config.yaml
n_layer: 26
n_head: 5
vocab_size: 32768
norm_place: "peri"
attn_scale: 0.125
tie_embeddings: true
extras: ["capped logits"]
init_std_down: 0.011
lr_head: 0.00819
grad_clip: 0.5
schedule: "wsd"
final_lr_fraction: 0.1
steps: 5831
dataset: "wikipedia_en"
MLP neurons of a small language model. Each row is named by its layer, matrix (up: input weights) and neuron, and shows model dimensions 16-143. Each number is 128 + 32 x the weight over its row's rms, rounded and kept within 0 to 255. Numbers have three digits each.
After each neuron's rows, "fires on" lists the tokens most often at its 100 highest values on Wikipedia text that the model never trained on. A number after a token or word is its count.

L18.up1017:156120140135096132124181041136098194121158155145116175120157196146171166145125119163125111136102163115128137071121098127145101148162144129163146150183106142152145103145198154137076093097123099094176083165104190147131152154145111126123140165104127160111187159122147060109189115088104043155125215160123063133096192112215130127121161166143139168103108159112178079086116089164194154126132
fires on: " |" 85, "ing," 5, " —" 4

L18.up649:073131128194161182125126118140124100230101135126146121110124130099188155139140108122037161130132132126105079105154166141180150118132130123099085159090131158108176159146122092106086094133119137147175096145123129123164066136168186098172072136150048161125104127046151143151105114192176086115155203173142153155095189106150092169138145119091162121095145111100131147055156132153131094141118
fires on: " 3" 18, " |" 18, "|" 11, " St" 10, "-" 9, " G" 7

L6.up1408:135119122153131091167127161162193074153101100091112100100114120130086199106108129093126131126166060120131086109077183152113157050165164088143173169101100134174162102101164128128139104167193121136138151118099142087160062098126166198134136098099104065165088086072112163109086148161149140144129154183139092152102105162113194141098176141166176074075149122157126189098135104138203043109183
fires on: " |" 82

L6.up495:101117102104158133129116111108093156132145142163118080132156200106145045145108138139112155120104145133139136065106104136127138162112148172136140088057127166187137120160123161127078160121137150091100156174158190115146181103164110090169116121093151095146133116064151122149083151164107095127143133117090090062174128088162135125132115161074161134181185119080163074157101117140121165088116
fires on: " |" 59, "he" 6, "-" 6, " we" 5

L6.up251:111156172151092202154144087103122126145092168143148100156116133098125093135048172109116167178165194132142113135157132101160086212113126133108155131127146165063165125150120100075087111163130114115204091104104086148075110151157141156142104151157138192120071097149160130129116114124076114083089143132132162135135152096173071122170112110099142134091166170113150091079103089124173136157105
fires on: "-" 32, " –" 18, "\n" 4

L2.up941:096089114097134076133110098123137137110129108084140124169124133128116169098112170143153095180131124105139132137095183112159180162143144168159159163095196136088201178100189125109213172158141153123137110103152112137084092135095179148116171179177129145131152137149146166154166147128113040189113077134099078199117134121187122129117155133173161131098138133120117148165140123144115083157189
fires on: " Bronze" 14, " speech" 11, " 2002" 9, " 2003" 7, "zy" 6, "ō" 6

L17.up361:051114085106128129122142094139109133146110113132116122136140111028167137135175116147097154120129160109105112098139103109124145053171160168109103127102128117186112128198100091113125154124085158180100120169107138162116028152119063117152131142169142152131174099086153130099153166125139137097142076085129044140130158126093140152146111072112074118124109176154147036078149099085154089129143
fires on: " 5" 22, " 4" 13, " 6" 11, " " 7, " 3" 6, " to" 5

L6.up1559:147198158122121121161176080154116128126201115143128168177182139155121117181147154172161099115114100127076108092105111154080150143167120148127171135120149141178172117117152143103131142098174065157183184147081168143087137098172187158121170119091111079145132089092103120092094112115074114121179133127126118172131090164102182130094133118123155136148088144142158200109158125145176102184117
fires on: " |" 63, "|" 9, "″N" 5, " No." 4

L17.up1104:123126102115123139088159143130140107147117155163139082127115170121166132104134135124142172164139130166121103177179109123205049139158041098127085155146155116172122175147114112082162109117104126106155098138057105156146170154196118070157170105070138142152142115150151116070131160070090160137105064189084089122182139138128145119117147144093080104096192147078149093116100089140138187178131
fires on: " |" 36, " the" 28, " –" 6

L17.up163:140153123124030077175130088158112121101155166114144089133136163162135088062172090084081070172137175098103121127113110126111150092175106035089108143127104087141102133079140181092120136148116135112185071154125153131170175093171149129123137132150153132120101144124096134082143174152141145128075223126158165117163051139151106110153085139145156096087199119114098116192034164160139021106155
fires on: " |" 35, "-" 9, "continental" 6, " of" 5

L18.up885:142097087068127062145118156170117073073083101181088131148160136105165113136081112124112091097086142115084111120127143117108114116114124094141106111083119095141106145139102146136183123164147070111139117208161173146118073138183102132167115119094120116156188097155176098169135065168125170178122140121111087139135109104109145195114124122075115073179127151180142124145145099106180122100133
fires on: " |" 50, " as" 25, " to" 8

L17.up537:137166096098056102138160080136118125122125152114153114153125172137156133136045145111249093098135157139094085149147055119099133185087175152193139131119111080159127131134148109096064094114153126103166092143116182135141141149201112078173142159138055165097173156128093081097110109134056120124156179132172130080152091130159136150080179167099147116139195093121118135128110190164139111124136
fires on: " |" 39, "-" 9, "chair" 5, "ing," 4

L6.up1254:169183121122173127075189136073161136138100174126114108132134149119105129085147132115106153153122185161120105109141145104066143113136112174167122137117083139120180105096160125107140137136167194153135149124108131096161156112137116103185068128140019107082095107151150128148123125092155109171102191154207109101106139119120122119124091208099176138117104121122141135123073076101110096170072
fires on: " |" 89

L6.up1298:169151100116170091198140154168162100144083142147116117162126160107098157109142119100136130120126197140085145067141115148113124113096148095099126117132123093131210125132115111122171171164165111129106140086122115091170152121190128153110101116104112147182166181103138096140136162134115122169141120065151126126184122120179124190123132122149152076179174151109158050157195135209154126146122
fires on: " |" 62, "(" 7, " 3;" 5, " (" 5, " 5;" 4, " 6;" 4

L6.up27:181164099149130131097156147109119181103162157143056098067072129202131077093147115204132120161094099187110133126116137059094104155064077179143142115131153117080110127089080116068147125149143102168122145166126145129129193130145126114181113149077092126137130150147198107161128154049114144149104204118170125143101156135130094139126058108132164114111194117154135107157150062087147139132116
fires on: " |" 63, "40" 5, "20" 4

L18.up1162:179169127193151123106114146100103068064078121146101088116168103078141124112148112122141120111163092118119184151103139088127170136151082130188140106142139047127080146057115106135169140140151113077147096159173168130171111119085132138150128210174144118187117144153134150122129111133118152147207091076116150117064170090116152173116127098085078074158108148110117121130147160133098126168134
fires on: " a" 82, " to" 16

L6.up122:122097117160119054111085056129123119175139151167176108151136102130155103113093113124099128180134149096170146078127127146135078137155172118131136113185119163093176152118114087145111104126132097093152161143120111108120138096150158155073210141104145143115086138121181108174147125146092111083065117143115193114145105127149189107166102103107118077103175106189111130136125076204127138126173
fires on: " 2;" 14, "-" 12, " 6;" 12, " 1;" 11, " 8;" 9